From a checkpoint of a small transformer trained on Wikipedia.
Size: 8 heads of 128, 88.6M parameters.
MLP neurons of a small language model. Each row is named by its layer, matrix (up: input weights) and neuron, and shows model dimensions 112-239. Each number is 128 + 32 x the weight over its row's rms, rounded and kept within 0 to 255. Numbers have three digits each.
After each neuron's rows, "fires in" lists the words (lower case) most often at its 100 highest values on Wikipedia text that the model never trained on.

L2.up431:071141131093163159117101126153048103146115157120122118141112175181134130143059104083172097168159119133155093161050193142164153163169126119093070131093164124074152124118184094173148168140184148131099164101111106112143123168089140121163142065129111192192134101119134151153130142148149087147135106159128166106096081077055146091118154147149113096051128128178134111148073139125162131139163
fires in: "has", "many", "activities", "most", "projects"

L2.up830:129116098114055124121124174075062111151185113106150185081128125091111196124112093171081076076135130082103145186149176142117088106087189162143151163110099147089110130133130137142100164137075118158122134124165092190104131115133161125173099116122156109154134073151140149143163175159020130116099111092082100096125120165152069126137173096127161115145169155133138160094118157163093098113173
fires in: "announced", "2026", "official", "stated", "greatest", "added"

L2.up358:128132167169128167138167139186166137115142083102177147119134148140202097103150151132143103090092080108140127136100158155155113102180174155143084122083085099124155120078136175149059172133079114140153088129189176167153138084079105140147092161078071120128121107124044101145097120159173196131074169113147158097186064149148111102147148160126185137146109151139139185112112150154178122146084
fires in: "well", "museum", "evidence"

L2.up2054:138098108133151120127090112089110140112157124121116163121128088171172123119114138119083118160083076107133172094053158084142141206129137095108156102093110173157135199206136127104089147141185141081169195139138122153136133100200159136115132127115086116140139139172047163117190066145130033098118165125140146112093115064117101135127164161156141042104091132097115218162141134121136136171099
fires in: "an", "anion", "loharu", "side"

L2.up1061:138121159108119061138116170078197117140131190086146090122115125096142155129174109146086145115107104117072096132091091145133141152111118083155144166138116131114150118166139127103161105081177100125126164129022131210132049178117165067117120178061126138087087118109151144107108164139106117138169103096138125128115098157181132141121149159155201113117121137120108179139090139134128141133083
fires in: "election", "office", "senate", "offices", "elections", "weapons"

L2.up1869:083194098160136088072122144145113105145106165100133151097100072147130143130131097173183106126090074132140123123118112130047138206133135152167181183083126117094153166112101152072209061135141112141153130210148091104085112116101132131112114121133129129178095097124105069108086116150085107109165139153044070150138095093135163086109109099138156106114154134102120150085158103138088131107138
fires in: "album", "released", "band", "singer", "brand"

L2.up1748:135112120149096160163128088156115141149124191180123153124170095121098138138111112130101074148138151108041095107158064131141119121174132112108121147152082124148162120084076203126132064133136120075135122129138087110141061144094114176135171095171109116122101142160200120117108103087114140164135131084128132169117105103132089121153100158125145119112169164155113157144113078139158183141065
fires in: "died", "london", "water", "member", "worked", "co"

L2.up2366:165109140160139030173112100153124150122171174104114168090109109121106117147148128133123085143141099131096084117061119152129102195087154147153063141152147130167127101141085109114088112075155165116153149177167122093156122063120155125124131115109162135149124149060127136176103106173056133131145161139119114139131156124138133113097189154137097143165178133190140100174093162118130066142138
fires in: "album", "released", "minnesota", "election", "increased", "terms"

L2.up2189:110119180139118121113124078127101105134170099134146180126086130178162114137084121132111085076121164141088086120142202083167183153151143147198128185111152143115175135167133037134046146078098141115116120112174119128063100114152147099148160123119116071099122066141124144144179106132123151149137089164146105133123098134099084132110106111113194125116144149125127099185071148145117094154167
fires in: "him", "position", "positions", "back", "rather", "instead"

L2.up162:137153065101123077128111113130090114085125109171098140197053115140155109130141184150130148156124131073127186143112142185134120141084143135140168113129034129138143185091085126117133173066075117158164126098106070113097171135117119166149102092096158141130112137131201190201087120164198120105147159195126134153099148140145130129119146159123132155097143083165172126139151121111145099125109
fires in: "film", "she", "1993", "many", "2003"

L2.up563:116125178124121049111103177113121130095088175108126140165136128133135156123083107121192110094156177110143146091192094107083107201125079146102113148109161049136130075171116172114110185124139091084133107133132107155135112142200159116141096146091124117095108157088139113162141119182140095085154087165129092167121116193115130104158047123168114186073140119097107183130131138135138158190122
fires in: "october", "us", "national", "entire"

L2.up30:098183159174213156101103182101125144083128140136074197135108133147129098144112121119135156059148119141201126115121147149060090131124152195133115116137099141075162195145152173133156123136186139154080134086156126110198131080152155117090093132098120074114072147096144119068120082133105115165156109158129157136116086153160148171076113129129179104127086115061130079085098100183137156154164
fires in: "most", "only", "than", "any", "least", "largest"

L2.up1142:146106129147141131130109179163128090128053128108112101107109154113112096097115116063136130149156144135098161122138095056173159152099198160156140172126110114120158164156143091116148122105143152166175131104165193149110144149134172098209153139133072176170147128136157150145123116014097092178104180111135063153161145117114074147160136137124169123116135113147110129116122155115135139097069
fires in: "railway", "train", "station", "law", "4", "m"

L2.up1805:146116162102142081157113141127214146139130110145157162071125082119134128087142141172088057126070019102119138083134101120086102075180175113060164095132081130150171092150107106132113088135158141134100088126145191108141139121117124175139081197126158139117087132123166138088152087142080090178110131145148198129105090125112200146116146107124179110120064141096109113122141093052122069082128
fires in: "company", "game", "steve", "press"

L2.up1071:189113144150088127141172145102101122147184089111124149129141066069146169128074129111157127127143101118102167124132130170142078169145117173161117080099152137081168094145125173164171109143075167071135144102151176155125134065135156068074117175111182143053134132125147174111101055131116102144150106173131106119133129068126069193097133156185173124117144131133119114156053078186143101074140
fires in: "no", "anti", "any"

L2.up951:121106091119132054183154149089194120140124112157161201109083095160125160063110116144097111200107082142175100156127149115173097151176151066120113143111117182105148129133095123129134161115054125165133105116137057158143176098165207145144163121101159176106164126108125146216175145085091160128130136090196104093149119152115145088157072138124121071051094160132140172124118128136124117135166
fires in: "its", "killed", "million", "000", "400", "billion"

L2.up1852:147121161155130141148186116154112215168135128076119089109079123117194160163116140148194065124126097128164144154153150156111122088117146128096118175109136085080137105120211083083141101141150120132136061113172141129101138102122203115156155104126116127143138103112120117182053128126068088108096096156127151085126143097173167099104071161119142158173113067173088091163140161110129159143128
fires in: "became", "become", "although", "peter", "becomes"

L2.up1610:237082135152145122092138123129148091168131122158103135096145112106141150087080130149129122126120111149115143109074123119167126116122165189098139139135073120138098079197155129103129124155143077151105131113106132097089125138180136065088176147190121182116080145130094124089148147092119130121093096062138174137153105121106128115185109095095149135074128129138132137101135124112112166127133
fires in: "31", "1", "15", "how", "30", "given"

L2.up2138:120099125131116087167153116072149096097154100114155122119098151187137069163132126136202122085131127124124139128085071096149105139153179097120063121129136152145158194077119166128092067144130079157099134093066104133107108087123107134176162191189120163105130139137139166109099137100143120108169148159128128147140081108146177164175138076111140117101132166228141171133141145054141124149131
fires in: "season", "played", "esp", "cze"

L2.up816:135115110104135134121073155121136086134129106118140165162133114097120175077074155075124100172135124108157080103182121131092065191100152178198124163082090193085102179188117099120097070089139191156090135160177120152136111066067176153129146131128134087095135142151102123115145136156142132050103157150142151111078145104063146111135099104110117147126152051134127046181143110148082129184140
fires in: "40", "music", "18", "7", "37", "11"

L2.up928:163153118142135154171173122096130157111136174124080164181172147146115169187077145142120070142115113122105181163133127163108123090114070144147130137125134139152168101120152155156118116187058101126111112155098128155125070159191136094114104106125068080129186163068163158091113136101143108134158091094163065216116097105130133161064161157153144154118140178207133148112145094092106129047099
fires in: "john", "michael", "william", "sam", "alan", "david"

L2.up237:110120122127135087090097125088163095082057172114161154160159142118162141105082128149109080099050122130117160084220101123127121096133164089157156148093138166117147124112166134164117113141151156200136191104133118141107137109114153110142094146122131141093190090158127106119127123127105097164172108147170187096150084118114140091121135093208087162148087166110183135117119092141111183159192
fires in: "highway", "department", "award", "conference", "road", "street"

L2.up371:151163128135089136117124140149112136159126122089139108118125120120092125068124113054110145107157103178158198119110155142176144114077139184133144188162127174141101166167149145158179184125133179153034112146126126119146141101109113087168178162215129115115050129103097093148076095122107165138092146141134102083140155172075103138152111130117111119145078093074153163139064148078119101117090
fires in: "his"

L2.up2164:154100109112096165097154144177123148077123125131160126139134128164158192098095131132200079099107103104131138140086084177122098130154111118150145147095093094157106076164165134197161116091133112152163135124176111107079125183070138146151070138141132177136101095134174105164139153121160147168145115122159166140069088105159162148141104160082112150171128117172144115200082107137124121132162
fires in: "village", "settlement", "villages", "department", "home"

L2.up827:139108125091179074124089140082148139162141149078144121119147169144172194141156074179050179125078147163089125126139126087101050098031115135067084147185098121118084163104096141131101132133141076180081102075115124129086114131095124132070138135105144078158137083134086142091086124158064094175133127127091150142108124123164110142205178153143126135148133177155142099166175109133134176183167
fires in: "that", "because", "how", "said"

L2.up1965:130151174125095135085131219204119145112106141149129118099113120128085148064119143152123071121116107120211187147177113169128170176137063132111114142139144122154098143116129140122109127139143166100102105059099163172147152160097131134151183120145137100168119132145114124168141142142125079135150083128102160118182112116131076110089116098188104171139105108148137115128136085171079142109119
fires in: "became", "now", "becoming", "contract", "become", "turkish"

L2.up2082:138161142133090092171122117088121090114166102105114149154105120168132158114163134085124098179136157147120107145103143095162136172142104088127124179134096145119072148141108106076126125103153107098114132110151180117080118114141173147117095137170114154168139118095101097096122102121098136154200163137099170164151076129152155164173174105149143162053090174155142142100126079130114106093097
fires in: "office", "day", "league", "offices", "journal", "patients"

L2.up1922:162154119122178124134160128128104142143127137179079169123139128175132157138091141178118116147098069098108085137106086144132111110167170098134096149110090135161067160131112092118112092153085042093138158172137190135145110101136132180130096095170113149105154092093158104157158103134182145135133089103112150147023144142137132143097127108163130167145162146053130077081092108124175142113103
fires in: "all", "black", "they", "individual", "both", "african"

L2.up428:145062148113087156105116123117106124114032155056146100192132170121118170080225091172125120111100155132174223166109142116091149080116139112117133123130114173180150167106132191162181092090157126081125185140110119104114122166160125115112150140160120091087158122121166133102091150118162142117162076135161114117125150130081136093127148142111134101085133118111134156110109180145133094107081
fires in: "his", "hisham", "other", "science", "times", "to"

L2.up941:191104065125135111130099122128088136111103135119153161112150156082179205123163149169165092135106092124162162142124118085155088117127121108104117154108113120117194125136106192111121091114150142170119105101105121097118052161108132125118162128122149120114122071193125138153095070117121099083136159150128090121107119157154069153156187081138162106079119146092108096157154075156088172128142
fires in: "opera", "which", "how", "too", "that", "playing"

L2.up314:083087128128084154129086154199093138127087183132117101111148180172166152146117139194143141145152107154134130084179134158179128140168151130150138081124142146156191138141047137122165152078086134119174088097114088150062160125141185131147166130139070161096145104105104129103100146168122127110143133132093112107104139087167179207093111133120078137115179152179158120073169128098144141099115
fires in: "film", "police", "won", "films"

L2.up2167:175050101136116104137117097117134144092108112097124132114131120168097121105121090109097106163131128186138134090096191144084153129123126154121098131140078075155089118128170083159116100152122127102048156082124090137118223057128119143119134121102113181092174202131106127108088131184103126151202116106194114098102120149111144199098171121122114094120097139108122082162167056148127111133155
fires in: "an", "amount", "only"